From a checkpoint of a small transformer trained on Wikipedia.
Training: a variant of Adam for these matrices, 175M tokens, 5380 steps.
MLP neurons of a small language model. Each row is named by its layer, matrix (gate and up: input weights) and neuron, and shows model dimensions 80-207. Each number is 500 + 50 x the weight over its row's rms, rounded and kept within 0 to 999. Numbers have three digits each. A neuron's up and down rows have the sign that makes its largest values positive.
After each neuron's rows, "fires after" lists the tokens most often just before its 100 highest values on Wikipedia text that the model never trained on. A number after a token or word is its count.

L10.gate1:457549455555445537508512493504425433556510535474481526451501566487459529464473517442499495502527470539414515541477438473501470515571517511457551530461439437523443489405408522443417508454488481480582525549450471493458392566454467541518557505480480421518451419453370546526506456533522532468506411456413413517484533466449578435421444546575486476470540517589522491440471473579567484564514
L10.up1:479488447533511546468556558502496543496450535469445425495409503514480605410469522551494488452555468376577504452511485467544423486468483510531469464468515496433531468422556586538515464473534478433476544470480563474548449517531528561539511484406543444546499500481503435566419459471493556499569499496577553552567596465514487542430524559570491428397524530466530366634528462437444539543569
fires after: "s" 24, " " 22, "re" 5, "u" 5, "en" 4, "th" 4

L8.gate62:527538442526488544520535505587464505470568555413342404455533466484418473511592462501553569450565482443487561423488536532420419515498612493401441547525474473534459447552461482486411502505521550454576555547477574459380537563457567556484594518518492472583452459519559445494481512418488540482529540502544594495521519477423463418520464621431435451641488460527622484529494507454509508488484
L8.up62:469390444541546447441458499494448540454407393331414521496446447409476566397482475476508471456523552560505485470491474536545535463484471499497552502464478472395475450558502552529501428484519419490533446599507464540469420515534465520501515526441451507527447558495561432399435463455461478542502446533521465498435492516476562544502487439556412568492515475592543547428514530494483350480466
fires after: "st" 18, " in" 15, " " 14, "ed" 8, "e" 6, " T" 4

L8.gate115:432590523419417440544489450484546563508509403477423478570445526535528558563520538510445534430462506477401522458532526547558441442550526490535496540527454469524423561516432554572430481475443450542446588516556446522496420520633438424542520447541467495497436493494511439469440492476476484468472482452461508550477394455489586494460470418537500477542432523541517423592508487479541508542519
L8.up115:461471497483439447567432479509462536514388535431506458547457503525533507503554482534461532427540532474382496492531463538523423454534590535552453489589497518539408543451484555577478504507499500508520517512557514459532424550504409481512504408468578528457464394588465462448546528524430527473552604499515454525449462415524636484457392450560516446516454501516472450545459418562538541475536
fires after: " " 36, " sp" 10, " cl" 6, "ch" 6, " \"" 4

L4.gate440:500484473436434594496594559561589497526498398508532471483470481456496523454513491488585551557480595467594486471478520558533494490547514394464474470546491423557529567476509480547455508452514465503412517394569545542507502508524546631487466457509486509497468453449453456515589486619500505584480568474544450547604494521438432574498526419531484516504522511535538391474439510541444532555410
L4.up440:503489507518548495447486493503550529420473486515562535560520548546625532507476361490502417611420459512531515557480452500469447539580467545435511445452438530495451535561499528564539467519545465488463511475460521462542515483649589530453551516477478517548523498571510514447431650522534498396475485494438509440524493587520462407584476450529469435572551473564520571567419493361440545634464
fires after: " d" 18, "u" 12, "e" 10, " sp" 7, "al" 6, " vi" 5

L8.gate93:465456441421629488536516489441538476444423474489567523581514443551535560448576501468503439521438445465546464483522463492484490510418524478493476510488435492544442601562443575542494560454454469477486540460503432530525470491531466505555457641465634586479489494537530452439522515452554435530437450453601549560495449437507571533444488440526563533586571506503508450565436516535517534506592
L8.up93:453591549589524453470444520489513474532513556529588564534546467506520458534458501501463548546434521499562393464478552434493560558507499501516483442577430552436521475558495517490531437513417507539513507316501508437605510516399558438499483480519478463573494489557530517509552494360506437542480516535528479495518483490462474543533486451477535469500533476542511497463437507476553535539532
fires after: "s" 36, "us" 7, "c" 6, " C" 4, " Th" 4

L6.gate703:557552436384554471503580592546487448473578426472542537489497483441547440425517538432547481512412517516550547536433518500578486456448476474558545535526521538526558537417449507481484479520508429522439535442559478471529461525457453484467477538535506550381469528470426483496522439575501420618489614475518521530453553545425479538594443419520489473434418482411612482518459481526482330575543
L6.up703:464581539552490478441481477508548543517598479380436564428470458496578453564524444523511515492626428500473464468473543480508538480491538384464516443540466545450451439521507469473430532494590501410547524467447554418499490549435546484511380492425448652486521504516557532455472480478548498494549476543554449485489559477540457456525508554547644449569490463563490529495355499482537485533476
fires after: "e" 26, "." 21, "d" 7, " se" 6, "ver" 4, " sp" 4

L10.gate370:412499506448470555515494502465474627421444543536461424540409555506462506520602508547570534437457552421423563489529484664463511452556464483564488544616507417495512516442520488556499464543565469418473530435543554594497576501494559423453528491465571543466500429516518434483470518562429534484448540431443501514500421508570524532459530463525491516465503500507497458515522476559519443557442
L10.up370:443476518490459582470465504502515505486599495439510507390505417602431532444527522469507469591493470556499476563473585552601484497570477464426515518507458486476430485528486501483524514526568493496499486457444474584511617512554446530490440521449531417506429528566526583460538568492570470498477416521429487475456520458547455409527439526498536504575606518558398539411487476552423430464501
fires after: " c" 14, " sp" 11, "amp" 10, "ed" 10, "p" 9, " f" 8

L8.gate155:404567536455527554561516461587520414530538527541500435468462469574506597519536481414510455388479478504478493536598525575472480415563517568495458492542459390593504584556398520526446538503538487519456580551525468510480546528496444481427546553476608502552413497445560475443572428534493562501503442451473497427436417560465456349536473441508555442501490468505503472532486540444421520447486
L8.up155:482503575515462519457430502548434391495538517566503572511458529478419467594499444540555509562505536542460518400523559514320560487435461532515538544489527540526426521560482471539535498557539479524448487489544444501478423402478505552461487450523570434569549433425532546549564500590502560542578482516527468518492473491516516529601473482426483483465472526542432479440601446548452590495541
fires after: " " 25, "bu" 17, " de" 14, " B" 9, " re" 7, "view" 5

L10.gate640:445519502504455502514508419539524401519453516461527502453487514550495500435439481504530517460477540484463456549524530562479453596537619468463543634543466428611549513398389484461505527509479492520414509490461579656480459515433559453533539510469536524497483489528566525522483634483542474559417513422500444476449419404534587555462520595518530498478506565550549481516528478468436557594480
L10.up640:512524556586460503370509542444467542559490489511521367458416459459537491425475390482478502503544542488516517443482440540509641550547432443510409490394499487463479498566510548532552525459477429461541473458501502459553512522549478496379492560463497562428563505407512490423478495384469508538570494582563581434504578533438449501476474541567446480476533463468493467562540489593544577472480
fires after: " re" 27, "re" 15, " dis" 8, " pre" 7, "s" 6

L12.gate139:614524540453562467561532433470434511504473480510523523530502554558607511491543447482525569494536560557546572501498566490498468520506582485534595481533487533483438558457498436543475538478483476502464575580510503501372514491505536447543522514473525481496474542421618497538490402470469370515425559465519465523451457387436384510485517576523459519433488621476540480554537517456568575509544
L12.up139:532479394503436478474467575590455462501451545390513446480587470504551509479425402494471555569503550496606468509517451427533513449417573598508483420424444582512523475503543387469511424473506535569503444596561500544466486482551484437584453434496490552547526422420474485564496414406468473469535508534502418479497486503470490555492460506583583495407502581485453534589513534428592495460472
fires after: "ar" 19, "on" 10, " E" 6, "ni" 5, "i" 5, " Le" 5

L7.gate446:552568496495494426602450560477498558535505566489546556438456464573524560564553504412616558490510429482514461460575483426504440438501534539529556566414442480484509499582490480521522459559400575485421586532489555487414487472447543454511532417486527455509504482512434538387483473527521380549489485426471466571470529464450428519530549516483473437539481477533456505573541456452539432512527
L7.up446:387516557558521597502357535475491511443503488511504506475446461406438508392510527561472529470583425428500532457578577490459542410491594558515520515462591468444545512534516513548496547543490469554509494506468553547503556418500495526502448439535458423546475468487456507531515564526501554476506460508547483513519466417662556484566504523489509432504477505530398498478477515432448419473529
fires after: " b" 32, " B" 27, "B" 7, " Ba" 5, " G" 5, "par" 4

L6.gate84:493549533474441494483458583480514461506507522534599510451491497379594497514481488539591551439381466549420554488550473452475515494564484533474460594518573527574457526401558537555438569472451446495422418526552509495530459518512498495505481526539503543572660485487511555405453458506438475448421511533541605558579386441510462472585515442531480432475450520441505444580457597532436463533577
L6.up84:510477445425466465546476543527564525491482563461430419492598464534538487411565435407600513490439545464526423396473528436505424543526485510522556545527500436513560511587519456472437530502516464541545479605560468441475399485527463583508595546536446546541541448453467482466504505473431500461429537530482431563491480500465422539476600498448433435524458504541418558551511539510597482515638
fires after: " b" 20, "il" 15, " G" 13, "app" 11, "b" 4, "al" 4

L11.gate608:511532456439464533575580435494437476464495486610482508509433449600535562485573517479556507541532533462565427512500520516533430438439592478601471595562504525395500511516459529516490473474565485444393560541610525483503578466485566402445475474503525477516439451485625613555491498533473477534401520481430445517502448507450523455518465514551485533517536545463492524538463470419625550453434
L11.up608:538525479546451563531558499507461512602520563442541480515560565455585524545593547508448535553543536516507521418456558497575512551499560515412492529482504475498541553549570492419563591468490365520428471554429497522450487420511499449518494436472500569477532578534567544512519517466496528421535446516562487455493579537574449503586540558523504508455512547589540467553513513531538419455465
fires after: "ar" 13, " E" 13, "e" 12, " Ar" 7, "s" 7, " con" 6

L6.gate318:428547559516545551505525552506604562502472571574425485513525543541538529520499476461494397537512496514469450562565533560505602496544527593407517498522575450521395400613421484466462500495444453393384546521489473466528416537472564452490505556511573486552519466478464607525485375508523380473437499501477476482460455481472595490546482554456515504518567558456571571540551494517415562518563
L6.up318:463429461487538478464507467547512500579482550557486503574495417453416534502495499506622461530519518462545461461446562507444527455422488497465522459538506469466520422521532504471571495474551521520545598482511415415579510402633464504540513603527494492513440474539557497514536585496485564567403507455543504512578514508444457458407482560453498405511492463643551634534505518447499530502509
fires after: "B" 22, "mp" 12, "if" 10, "emb" 7, "er" 7, "p" 5

L9.gate535:362492480435461446496524426506470558487438457499488516539510486491529481536475490372503545475476549528506481517453431600439490445469471438501523474549437528660527543466450571542524541460521529541438566492529436514466447503480394547530497466495589491517532534434583400520508538523526464505497439489562476490536458452557580520550565444497469553547498479534470509555578496439500516463554
L9.up535:420472477455490504541435470526536481582468504477547475491506522459442453529463428553476492498392472561444473488534507559473542463436551614513450524505419436635536549525489580524573525551582489462541549582489414523526421540463478535441497461500481552516592463539463533564437542601488476589488535546588494617548446523529518507607527489464518426552484511494512556381440557447479556494534
fires after: " " 28, " ex" 7, " B" 5, " pro" 5, " con" 5

L10.gate445:521452493469556650487508530541451483545386554480463510529492615490484517438558592550564524525403534539533441465551525540494527575550633571475530652553494413586460514508461479479441508513514452541494507490553395470425451581570493484551599489613522492457451494516538472451519528484502510466508417490498416470576444443557596491504456504544513443484569582598582507479603497511470518499489
L10.up445:532514437513503464508542580515482535503531492476517532506449479505571538582603397437547480532528554508546469525532562488528317400516528589468405457508467511421440475461458420435487413526543504428486467559462459460554497483458512519475548497487496574411394539523483417503527450469460567467483623530457532503465499578500542552403491514521549531555537564424522517511588439576482550550489
fires after: "t" 27, "s" 27, "r" 7, "les" 5

L9.gate406:488421512451445473534507489508516551491513480544488441503510528522481541500408546438532503506571453506449585485493514528609441494548613424572492481484544437537509534509377523574412486524553471366487556650497540546469475455478443482525510505505499542555526522472543393484545559442509505538516444467491490534533548530439589479481432551542484576492499406536481454599521517453563626525524
L9.up406:488426518553455443455506490447527560493418547570524578462574505487535495512404578542527451550515532477331453553606455507605529568442494469424514469466542491469544365551504498459416486531579534423477466491422547502531515479484449453544513535481471507546488530480560458530480533445457472550517520487447485504399475637531454487491432554533494508524487487517437441482524555355497533470408
fires after: " f" 23, " " 22, "ic" 9, " term" 4, " h" 4

L12.gate320:560475542495501512480523472424513516504497393503433462576438538577533566514481481533524533464491559601502491455536503444485489561618504463497487499576471420506464525442440490451416523443524513480398561512522414478373540574420547500472448514482588440461399591627466505403460545535473494562413429484455592534576457420417460395436510506527518553515516495561519503568490490487524619519490
L12.up320:568471560483494433558543518422487522478515415511458450514472614590520517502471504484456490506479604552465485449439527408497468532574469452500519506590531529542440527470474453542524541513543453500429554462488408409428521539391547514501493413466577397434411581586462528513544539526451499484427484462504613473476508478444374423474514454428543542471424474552525455522470462531549528520484
fires after: "." 64, " " 12, "s" 5

L11.gate578:441522462502563532545473435550537544543439466445520377447413514478501537459521626466487482496673494414526486489416564463545462467534513389506484526506448499525518477468457537551490462529545451540546570532487478530505572455517567525485521459469559542464425538448527539452519543491523498539442490444504474551492507479488535555396532575571514550466497478432547490449530454565444536568431
L11.up578:534626486493512493520450534519478467499575403465422517523506462415517456532469472473551541542515527568520495553631486529458565407550558438429563555506423480529514522505535548466512507534497546542527446390498539594425485462492579469484461506584448496519527536462487529515479522560492447462603508397561464604409540458611436591521457492452502488399537564459527530509438510465538434552465
fires after: "er" 20, "l" 13, "min" 10, " re" 10, "g" 6, "der" 6

L8.gate556:390511451493498505501512521504512474474397562462490479513492477432520502566483532477515413489425548524444440492516486635509477537567481434570537502547464443542408561445419584499427487413428453481496471534570508556345455518429377564521505516559581543507465494505527456486547509516437556469502431457482507533462415468543494501508484500558536539499554521523472437543440511375538509456450
L8.up556:494554538496534439553473453571541456528407515459481541525468554408540488421507475492560473480396511425397408510481444610477535517489421511501557436534392537535456516506558639537485528476520519501486514532545419473422484581396492531557502451604526533511444510560464495460474486445410569479539473556527464504444425471401485440502501422496456568502555596377499476511454456448424478416468
fires after: " " 30, " L" 11, " R" 8, " one" 6, " B" 4

L10.gate314:442551483494523539488485471556497591503542497488526462503525457584513560495552481511454539436428490473513527430489530478562479511500479478584383502474512489470521576475478423485464412494442459514409461606572500609521564435511615439469479593464550491454414552513445459517553666539491495561447501530409447428452421438460493473447527547493503486484521503494546484659583372471520538502523
L10.up314:536432532529570365476472543503508432503499523476568464493490514427548564492468388506538512467508488421511512431533444594506581541495551507551513507581496490510447469501467597566500479527512502424533526440466511473557573505460554554479606571413626554451522514378561493484513481481420487427477519480612523541502459557488533531491516513489477450480458529531552452515502472547510520512496
fires after: "s" 28, " de" 17, " trans" 12, " pro" 11, " ex" 7, " con" 6

L7.gate43:404545514498423550494474509514507504499499503552541594521404548510541536579480447485467517544496523508449475475516526551543536470535523536429505554504509396587450458593428545545447570465450527469479534479510424502472490491442533414471478510465473487490515418585550578505460532549504503547436479429476476588484567414536609449591493455516543564457630560582481543488481485484449482662604
L7.up43:543571537514505613480457499536389498494457576500495549579513503506557524409502503579556539406384590381530573418508526552511504522522496463461496481490567502465461412491568434445491447508468520558455476464491582514448564485459598529470408522488491564432530539550488527543578617577640484537422406490488510550413550480488457508484554410522381460437543431516590558526518478474380531504566
fires after: "mp" 22, "P" 10, "bor" 7, " sp" 7, "p" 6, "b" 5

L9.gate78:527522462508455577505497471487505537458497570475399442477487449473488489542555564575613506512548411552444593517475593554495539636540526369476560499510503481498463486539565527499520498450476461421427459550445487416439522493446491522487537456555451423531517595587576472504592541537536561542524441496451477540522510537517517456483503505380543506535488551547477539538450496475518545510510
L9.up78:505517487520471540440426521501434516455503545464550422496497584455533402445519475587426490502476510525490555520462535522565526636505502434543474379421519517462470450441484511454444472388472507553505497512518512372432488447541467557506444494515513427507514452575423462526463547569586491656485496508503460508530461521503499522470587517498484518518505517426491497518462575540446461469480
fires after: " F" 17, "f" 15, "-" 10, "A" 8, " A" 6

L10.gate690:550473458452546540459565499553479481533506436410394561586518549569482491453570532445567449547493468485484424410566464483508516576469498461483462499574457496499468472570483491496444585452494479503465502454401419524434573508466445480496481495482468477549439556475550489485497545530544487472423451443475459556569558472494564466491523522486488448551514534546390600486502536439567528445508
L10.up690:453508442542495527441415506455492532571532522448483421512422517389483438426434589486495524576518587407433518454638527427465574431482472420537499504500575476527529418416486526475517566494486545500505575449541424584438483528540516516552518538380429487412566481540405489481471435386487508598465372476480447556572577421478520439529596469510456411537434506485529497477540483552554522503551
fires after: " F" 28, " f" 20, "c" 14, "f" 7, " in" 6

L12.gate502:484596539478439519465419543428518521451532452508486534412521483479455589593549548538508432460565465509504427360476562548516513473486550472481540521492474534499474566555458455536495543527448502542516512459513488508437450477518527491469455440468554554593468457523504576440514627464452459506436468482388452549476507523586462520512530544437512489546553512471471555422510500581476450437669
L12.up502:542452473515524565474566452530433494525560397554512503513525500545523559453483503443584511608457428488469521507503500446524500447547534556487593537541564443469457462497546565478481473542537428477487502475478451503483437467433551474539550523532562442476501463496577507543535558578390547444472530564515636467587416497494597541572428476440553505442479531507599491506460499518390437590398
fires after: "b" 33, "tt" 12, " b" 7, "ab" 5, "w" 4, "il" 4

L7.gate379:477473517477513446474453486510519584443554542475478460588462399595505483473521535503479392514507539517421462587423395538589544464604492467505555478525466518520383464583529517473445432538411561453513491455551480587443468483414607450510502467552535607475525454503581487478440423522492435570422502503470460550469483504509581572438566461513539450479510491551517570483550493606552569516547
L7.up379:532402533480484517518517503559591503410539605408529480514460398599435471535553521516504488505452488504442489567490435496601486481515558481562549401546544542486417532601505489495422466590512506431543463476597501520487520540390576496486473431533511542508506449458623494448423328530551436576443595512450442570484502534414562552428544450493491475478525562486462539524568454569525513496560
fires after: " " 29, "bi" 11, "ur" 5, " An" 4, " I" 4, " f" 4

L11.gate692:454533589385607418526548505478534478521509433505420557463522547510530513496554471490430559505591547603603492542534564508576535474521571621547499515517526481516502543507484449424532471529548515479542513546550455461567588591482478565445409501549503521520475512563547523423481413429582539417542453455430466508568542541427504495451532423572502504522491523540498460534460520470487591435549
L11.up692:425440446449462496539419568511471486517508493507470546475486492550482535498591533487463565464416570456503412494481646503542458456431515549515551526501485524489454551505505370508503411466519553471443382416540518490438561497494543403564453430505495459536568608433557469487592497451482428479481602448466540537465587498571505480454421498550403485396496530481492546560484500536520506497551
fires after: " a" 15, " the" 12, " its" 9, " 19" 8, " his" 7, "s" 5

L7.gate536:578465489457580433426424445460511520530442422511430507452413524502602487552510547541495487473465503494553541536557507510507507490589459449464554633490482487523472591443506532513499439547555406535454481513510458598586517447491636492475513451491527439450395511513458448556485553516501435605425435536482481557509377542480451483485473563517472522536410486669555425494504579514468412540541
L7.up536:417466435519527479452509525478489488459489422477485484550402570513450610494381451498552521368490565586435487497448452551433470512547453424473564492501482497506443595526461536542437455456597461445478500496514512490462505613445452463457491519452566467457471483527446522540503548472424418556441460468454541510575502491468448487520515512543494502439428559552588403510551531519496506586446
fires after: "." 68, ")" 8, ")." 5

L12.gate201:418550408563524523469492507524479561496580581489503472547496537546460446427583536563517502523483477447466435498535516554493545499503559486557458513525487553550390549510494443508512531521491534545531517477543481427526486512528462505529539546493602528461506388527479601400506517522498452540593531469490539526515458358624610485463467489492513481624501498474449474351455460508513443489510
L12.up201:469562408479429496537529464444553475571547463442513430533453562530528468412448523470506443534551495520548498460546513457423435406534572479535570557593552561486525441482528518521398468561448571415507561582501469556490513546492530512492538492525602469519432536591515505499453559607473547429398494554509563516492552505548581456547469501405530538504549418535567547531513523528441594499505
fires after: "d" 22, "-" 16, " b" 10, "s" 7, "b" 6

L6.gate356:478520511494486418465487565454491507417530619493537561488451446382591496561496425531502537484445485533460528478530520421440586497513630490589534581412553443549484504564508540495503523542503452517445502524500543452532436529497506500445465607458530511430568441449445574406498527620314460432447536468494555515540446500521459541523521556446483531449413522404489421479506541472480368501501
L6.up356:456506429503573473457485571515505487478390473500405471480567469547413444467596463526472487460487479463455421542574458444508524458448574519516506583456584442514496457381464479493402445475441558455543530466428456458492438665538446467512557489495500507521470513469421495453557559563468486464530543458434479515478416468509466466477466533506395386502581506516474472459431561433466432481459
fires after: " G" 20, " W" 14, "op" 10, " b" 7, "ro" 6

L8.gate441:499562549456441525551453544568528533528513448570434564500538521508518463497483442352598409443413517510492456515490490509530411462467534445491456494563416458510525554455405454520432472539508485470477494512578555480445466499520466488414537527560484598523497506409458448534448541457495503448403490451494587497504562520363459386481494517507461532549539470503518531540383566487470624472528
L8.up441:519505583504523379552449489528508541480530581487461487509500596474475530567471477523520572486534575488515510449543561514546479524516463498423545479468576429455422541483436518501433538435494463476545529569571540502460427480523462440558413505561453468489475494459485473534429431551515448553385391495474519498362564585577401526652513517461422582580606481514515443526455506466518517535495
fires after: " " 51, " (" 13, "e" 4

L10.gate672:541540505450482539528568488542544451501404471578475483496428478587511480469503540406507542433469476458519495420484503520537477456481599524620472494529507492495497584443465549599492503530576518480451525530556528514529522457510452507495402582506470549455482501607450461467427411515544488451536531479464402503535469499403500431496517622571442526503548551539530483584429511487505581468518
L10.up672:560486531434476557474563515483472475463544425476374381592512556512474420484488475455488509459525569542552513422488583403482438503523494505496512456463456557561525521450416590541440587519504492499590549521487520514433415491495500498428434533488447621454535486547492500520506468560467506463498419479471455472506422507513408509633569409425578577511513539472505445453473571462528548461539
fires after: " " 33, " E" 14, " Ar" 12, "A" 10, " I" 9, " di" 5

L7.gate65:535516505502598471551488535458470493461482528515461549540545496396386548519584496519562438325446516486383532456586505585559443456500477542534528443459481532451464554545445516491445443504450535496522436532509513476460507540394509419481514520598551478549403599436544457498477474403526511464483457434530553437458432458507428497442475519568473460519440472497538441486440491486472488442527
L7.up65:424381481472459524524523445487464532488519485454510429524503540547439588503499491482453516478485549482547511491543525529465444552526549505479557564425558527514519514487428497469539455519477400462554562450530583472513520508527408536505474531432549541502519558519580544542392513505585456517499461484529434554452466526541537505514534524449579459498470547450638487498537532499575471496525
fires after: " de" 29, " F" 14, " " 8, " De" 6, " Black" 5, " in" 5

L6.gate334:573578468379507476500435594545516496488554552421526389415515455511511485462476530498477463472592453552448477443559449551569491568476523521554510452578506461512485536520440404485506494534603460415496571533499529427471488556499533556499532602593459433445590552419532425476475516499544537586447513417490560607536496502444521441504486591464496508559476577441538453564520598437420569557442
L6.up334:537430465454491487438498475464400513518447495469561473434531528564489429444466576522548498593568502512522514514524449536577554595494410487488478491503492508507540604528545454459454504451463418482563545464429456446514497556457441517558553564538565575556594518495511436538425504460589462537481507507551497472492521458534597506491503503541558502572416487554515430481483514422488447563485
fires after: " F" 25, " f" 10, "st" 9, " or" 7, "ne" 6, " B" 6

L10.gate443:476464528458486498503574512470503451474532451450534415494496499501447552482577444455530414501544454432422483414576465547585446589537464440611506414470378479489621549485381498518447436518506498444544542508551419571597543586457402657463518552469595506435435557572574496411518575478528452496375522429441460536543445493443482465489546584475467452543529564501532481449512478544442592590450
L10.up443:513456473517624550427464465500488496547484513499494442468424420527582458503431428511542517513481509541439516513519470466553536493480446586586463415598445506555432541505518485497450546473585417473512524568560519398548645640430569495500477606484564522490442467514555451454500467561468487511453581521523526519495458454478541416514528567575498441449451449528529498618387417495472603497591
fires after: " in" 25, " de" 22, " De" 10, " at" 9, "s" 6, "d" 5

L4.gate229:429493491422588502530508457476470509515462400443396460523419421629554484437456576481504562394526462540419489511514576572553484543460578482539535499536512438507558486559469490469476519536533455465452513521480577489557550525465500633452454605559525485493501542542523447439468628425533423504460494437460527469496550499524605506562501597504605594583415527559518395518531524480559494564527
L4.up229:502503491538615472514458507594497486498544447397407476501438341679565457439504519533518515451542482568416510583435522525510517578494572447527494478564530475459461487531559484463481509483492407495457509582402562437519532486465517600505500648576501559489457559455509443428477534456576466491499484492435540466530506464564518527569437611556524564451435547531422355499537465469527461573490
fires after: " F" 25, " f" 10, "st" 9, " or" 7, "in" 7, "s" 6

L8.gate252:439532497525527463464500527517483581457485492483457577491541574513468449523523552471515540526498409451530563496461482464592560521582495532523540514420484474401453561505469500568484526515490579505469472471619447497368585496596511531486481525484467570546540551419668490405568488572466444541521373458471495567530498547355442426495435527509543535516552473523516480553500499533548477478413
L8.up252:503557519507559483483520512483444546413426466490462516400594558502415380611501536501545582517525474436494582594490571403604535577493484500488514502520473466449522581472548518486439542503480505514475506525542445497427491497575436587453514515532417487507484496417639452530595477527481503534493506536432554565475499591429351473563511540403523461545560479570482432497411471495588486519397
fires after: " " 21, " con" 15, "le" 6, "li" 5, " Sea" 5, " ex" 5

L6.gate89:398499544490535456511488497545529542498539565445552485470448525532460449531432477347459470478450546524468464569506527551489453421542549425467549573520506477470482513512390446510439534527442472510406537421492429505616551484505429451423480490453590534490474485478497533454559604521495428509443437415464490523474546452454534409571479530407530512512511527494639534546515447532455487525489
L6.up89:449565555451638603490508562535533495505370555568513458512398549412424495554394478476449546471509546511531561501508524515590537566543455502424539495552440451580489501491540507503582544484561486479449521408520507472452468434519571480456626493500516496496503495499544543508475542485543495387388429517498620564497441525511515483516405513473396495434502466496529507441534586614454439474457
fires after: "p" 18, "bu" 17, "l" 12, "w" 11, "mp" 6, " p" 5

L9.gate33:408483523496567497485479515482528581416440456516474545563481544498538523525491513522570518477528504532448591537468507572539493515574579519584519545490464470464501604511513501519473648505614499561504592517481538620422447524452501590434452574445546483513515567556601416473472461450485569515498497458469562561538478539405558485492518543483458471530558513520517481544387513575579513469464
L9.up33:535483460466526488459547506461445571505476476426512414544437503578533455510428442518477444504563442506548531436483488430565497531474560459457524462534576539432562542579524480477522538502577470490437519527503494565344602492474440500510523470410499537435598503395535391521564530407553516548537575518538490495543492497441437409478478454490525469376500578411551427507574553539542500510508
fires after: " " 44, " dis" 11, "\n" 6, " con" 6, "par" 4

L12.gate283:533524510489486544501582466392492540523451384524483511510465551586596544548569538506501487530504523579444551405520547506505386482631473486520503548479511400431482517477451609571529595465498422478472559592540429505374413597471560446466483480481544430456453564564457500527439562520485497543474444480458597506596524395478483415492538540518509517451470584455563462515541410561475600589415
L12.up283:617481520489578516529535535419466439503501443605464572527425579549537452526563512481454431463519576533474480370413567485545431522605441502487563495511546509450476524448510574526525547501525437470453548480560438403463421532421548484462529444478516462423443538544461541537479540513496493459464467426461599542477451490483440416488573558460515520448458487479547486442512491537424524505472
fires after: "." 49, ")" 15, "W" 4, ")." 4

L8.gate271:473411461452538572519401451494463385543508497620548450595468472421528518472579603468548471523486514583446500533581509531592509521478520444519496444566433544465403495553488506518449471454551511539421474488497486497576437471460461567477560520621505552448476478404539508478563591496523503496570480480486524582452498427463605563396493470582485470454562534499475533517488434533539560536542
L8.up271:488480493519505495489532496520468464465492507492491471546463469472519534498564545376510477455502488551428540550538447608504473439557509509481460440484469529461490581499569554511441410464515480482473556482447487546558486488419359420563526498500523512514503527467557484565446506509529612465530547622542486499435485481428488448473412563557543461562513496533517545545549461513521618412488
fires after: "s" 27, "t" 12, " w" 5, " E" 4, " All" 4

L11.gate391:451475467390456557532533497499468578534407521502403459535486501493528545535481564428471504435519463494484518411516503490518416477569577488610584521496468406520483467586410568561357569406572405490414544398557519545576506454502485516539463554483541459532507492533563447515473452510541476502528437471410498443477529490456571497463582496550539503460503443491480492631450527429587447490608
L11.up391:431478473557399512463468450475494427568497524381527502476486488595516519485636570558474505461488467506414445546487501470451502535526465446397492574549437438538490443409500548466483508428506599389492507522433502517573508499519517516524393527497618527514427575524475568581515471494533489545532473564504586398456532551469493564420413467494499467606404441440512586557474489412432520539459
fires after: " " 66, " f" 12, "f" 4

L11.gate246:520453606469509459546503427496589418511420520539561536513509491477534452463491475562499483492643525505470477537590439621447567453513530594608504502467482515531584532504529491513506424493534519546482507501535572471545421494479512575498502437516590512544530507554552505491454408436520455533523542520435459488510505606533461480447502407613476528465484523579403542548487532536478588430578
L11.up246:505487429468525422600524412491546531494438549503465501478528549467446532563490525479506516454427535510487447537432477426471465504554648531520505547590508509501526448601469491570468612520501559498440563449520465550494518537478469496449496578462515439496527497547550511520561485471507423443523529474455519448523503544399489549564411572480415569442431454486457441512548568580535560497497
fires after: " a" 26, "s" 23, " his" 15, " the" 9, " |" 7, " A" 6

L10.gate491:476512549437417473541537477506558506473450481514461478505544463537503543593628407459456481522512582556391610507590532575534532471494557431541517494549482492460497486454463554627495583507522426426417563552518528445450468504529488514539430535496458408533374520449531511459434454443631488474471449509457498547535492439468477489475433563542419535458433513528560494474522506449511628512512
L10.up491:443530563446507442428572491423495540532444472501485395519471486489415457491584548505463387496472556517464427446519572518479420432504507611475407534488459520469511455481494491511506534521500514440658554540579562522462464445405440442510442492393524521470485515557492481552446471445527547467452575529541475534479426475440541446452477476473484580437447439499592504534436413499484533495518
fires after: "\n" 52, " " 22, " was" 5, " a" 5, " \"" 4, " re" 4

L10.gate668:461461428502403595501462468477459527559497497443477445489472425511526520470482502515543495536521393505552474392494494540489484389493530335576430516423529481507463476415408501515579458469489516495489545677546463507475569544520489474464474508459543495474533543489515574369542465464498588476469490463591584531483485478470557509477440480511440500585471558460606485520476573526527480563409
L10.up668:521545506526520524505452467565493484534542448521498512478445390520642483488443493524450454509517477544523460454548476546418499515452491418470449494389520429521566443498519526441486548471475539508540493451441583575463494468491509512576447484444417410541520493403531591574471465389518490442538490487522493583450476479565531476483461496514519455418500511555560572527457542453518530527571
fires after: "l" 15, " re" 14, "st" 12, "al" 6, "t" 5, " ex" 4